config.yaml
d_model: 896
activation: "tanh_gelu"
norm: "layernorm"
norm_place: "pre"
attn_scale: 0.125
optimizer: "ademamix"
lr: 0.000152
lr_mult_o: 0.627
beta1: 0.9
lr_head: 0.00724
MLP neurons of a small language model. Each row is named by its layer, matrix (up: input weights; down: output weights) and neuron, and shows model dimensions 208-335. Each number is 128 + 32 x the weight over its row's rms, rounded and kept within 0 to 255. Numbers have three digits each.
After each neuron's rows, "fires after" lists the tokens most often just before its 100 highest values on Wikipedia text that the model never trained on.

L7.up4089:126131126091154130224055134127074121121180182069143100106139125142196146114174158102134120147100185144151057132084117098125156118141161117128109139105125114131137145146177143156103189110134157132174181115099129153128174137096112093112136095212081197090144142120139145132119097121142109087111141128140112138136133141166138108110148125148159123181145147129142105089177110031150137155148
L7.down4089:147151100128124100070143139138097075086116145114110120154135127170115115126140122131122133195109142104151151165113129103174097141126146121121102082149137146121090150107122168081141121137130115113157117133156122152141155194153143122150112099136132162058144151120134174154171130086094130107112091137145158131146098111145127174129112149135148207108068126172102183118083095156129166120147
fires after: "\n", "|", " |", "^{"

L7.up4530:115099144121115090106098108091132107119109124099122139097090065108175119083085154106124115136103118055169135112151157108146135119135164114092087127085173161112138126165134119174078088139169146157118145104130120173133124164143158091115085087124168164064156086102121165162155144105115121146115105130103079119110133141151160129150131144152116140148134170128137080057142182115086142130119
L7.down4530:120143116156127103144113102182187111133175119112126137157159160138197156142095150112147120108130218125122191172111084082180129074176162161151139194146146096126161080108122168155182148096155148074091152098143107173138144101099107133109115159130170153042077170103173070112137095137135141137142172082226087187104148126159149135210159124131140152124167215141132107146120105104138072116076
fires after: " |", ";", ".", ":"

L7.up3932:136143133119095126128110124121163157169131153136158070141078188139080161116155152136170156113101132079123166105107090057130071152104066104139093131091127120125148102182147116167178137050083124140157206115098153160156103187113103168121184148181122145074130143142135142148118126111086099135137099083102092124168107130121144094127136112126106106120196079168110144131143162045207134174138
L7.down3932:116164072134124094129151139060130126122107147059112160141122097106140110112140164136078083165096133175121122139121182174126145126082166119134118123127193157156144120141157115111109066121110160138120090123124130167159145114136121157104134134154074158156106204128135131134145085128096119159122154136122127200113126101125135141137127095159124158175086176068133135079085150166130181158161
fires after: " |", "-", "|", ".", "=="

L7.up5106:088129164148152103142130127076113056146143195084110159148153075156111109143166077082131130157122073099107128121141107135130102118092141175171149141100172123150179119149121074151114097120128123070093133153125140095116168096117103143149179094146163139109086119055107110134112114094117059148141093138092100164179187110142116120148075149131091141165181136179144150073132063133195111121197
L7.down5106:165136150167154124155112110095081187141090073148123148162151095105141145130118098130070174152176072149104153107123129061127185154086118159132088143129102194179122105092165129139115124110115078128137112168107112124082082174048175081108133124076089176125121126094114171141145167124194140091092136135149116152129131169179173158149192086144146201189091187136149137088163107092157188154109
fires after: " |", "\n", "|"

L7.up4555:123170072131106064138167113131136056118144163097158151129093114165091209141114105096149127157154113141123172194088148073174174143117177110203144189113108127160101168104103187153094139109136159132147161108166160150113174109108124140099099116169130089148143163136139147187137140115090071173094121111121070132115104151160094127082104119141107076136070120124171129136185122124148076132043
L7.down4555:135130098111172124143136196082126117094129120120125140180153133107107130130161113101059070157065098065173122130121179167082137132172057126098120109077110098097152102118114047172160140125138193078089119138146104117097126200139167153108116109171108125139126112133116199103098199164101135119105129145110163155197120100123158136058130106094112119113130131188127107070084164122115153175082
fires after: " |", " as", "\n"

L7.up2069:122091128102122153112102152120114111149109160117163123138102146144175170126111136077057093109094127082137169082165151112127150120105131154094128138056118100096183092151153103173089065103227164140129157130126138122125103150129156131200113170177119165154082075097104090150105177110061103164128108133111109165129162119154136107120148146123124145086161136106109177095145081122119152080159
L7.down2069:123114119145186137138066110043130101098120127154125152133100100185121102173133116149135123121139137135110114155171099135146147063134101140097110136147094172162128055134162124063141068153104152168198112174131146200111143147116177112156202184094099152063090088144151115130100098111099189110103107123147108199144090167161154190119115100128167143110116093148103126101145121131093143210099
fires after: " |"

L7.up4302:132100132095126147169088152111119120205122217100079120105072195114143161079122156136145201121098100065150145139128153171101167150090113116113150116084166141133150107188101155158136172173125114137083156162118127145145192137094122166176124104086157127119097105158123132130104165176095139075130118118098121065164072073103138119116118129146092118108143201095106112157174177105180183132097
L7.down4302:141135098133145079171150128151132136153117134193108140239136144151142176149111111128120104136066143138125122099116138164129099118083126112180150122133142130152143160123095106165114116159051133131140136115154123095127144122103144128119149101131177234086135132154120142112062123084129155096137030164126138086089093083152097085114131142128182131132101155100096158148138144144172158125129
fires after: " |", "|", " Conn", " 8"

L7.up4723:099054145121141083139116134090136109147123180139173083102116186130131184177136164061098126090159098127167158133158127129149081064182157210150112113094095111052157153104082072170086171106122161111111130116096165137173096140123155132115092142131120078121104139121101109135114117094154117164159104134137111122133138099059216109171160087148116114151140121127083099137189090144117168115132
L7.down4723:201143104155104133144115118126092101120126128126123118120166099168144068193120100078084110170147145104137096178171132063170163085140117114131111120113167130209126141110105099147134073124184144128085107134118062129162126131107137171129118099163145137069115149120118148145155123134138110145083121106130123122110103109106115150139136152123108083202065184150151069143112080130166171050153
fires after: ",", " +", " |", " .", "–"

L7.up1524:124147154146100087137139121060128095169106153122115108117092165120122130146112142111073126125161189136109159166151140063188089083093120093125163132144102188139130143119084157192113076095175157094094105142139107183113128104107087152145095162154183124143193161163175118172149155114109101095132137169165147139143100152106130075150171137105115106109082138110141135170148062149150133103095
L7.down1524:194151088117133068106121121128140137158049135132142105121209104099168150036095154106111149114113128106160084067082094145134093160178112149103126095173140134088132129144192166123111165133132130136122106191093133143112144161169164119119078138102101173123195141123173086165125169142143156130193151132098137084085135138152143096139122140140126138156132167150107076085132148128113118158138
fires after: " |", "|"

L7.up276:120079083115086132217149136069107099121149154117131103146119119123082096106155143115177156180110075132160103112135121083130086119112084119148131143055117147075131169076115190088164179131189141128164148119118159124111156099156133160115154104083115141119096097195132141174167103154090054125151161122129090134091109092091125119131134149145118112121111147086142161141180128086159122092120
L7.down276:131129114123135095089153149142146149123091078121097088091092083121119104131150147181108122149127098108136103142182121121149114114103127165100103089124119108122119115193131142162104082109101225053127109134107123066126147132089158186136139040157105164091117110117109106206206106124145166141152058155133142162102176099107073086105161181149134149048092121109125101129155099136174133118107
fires after: " |", "-", "fr", "Lab", " –"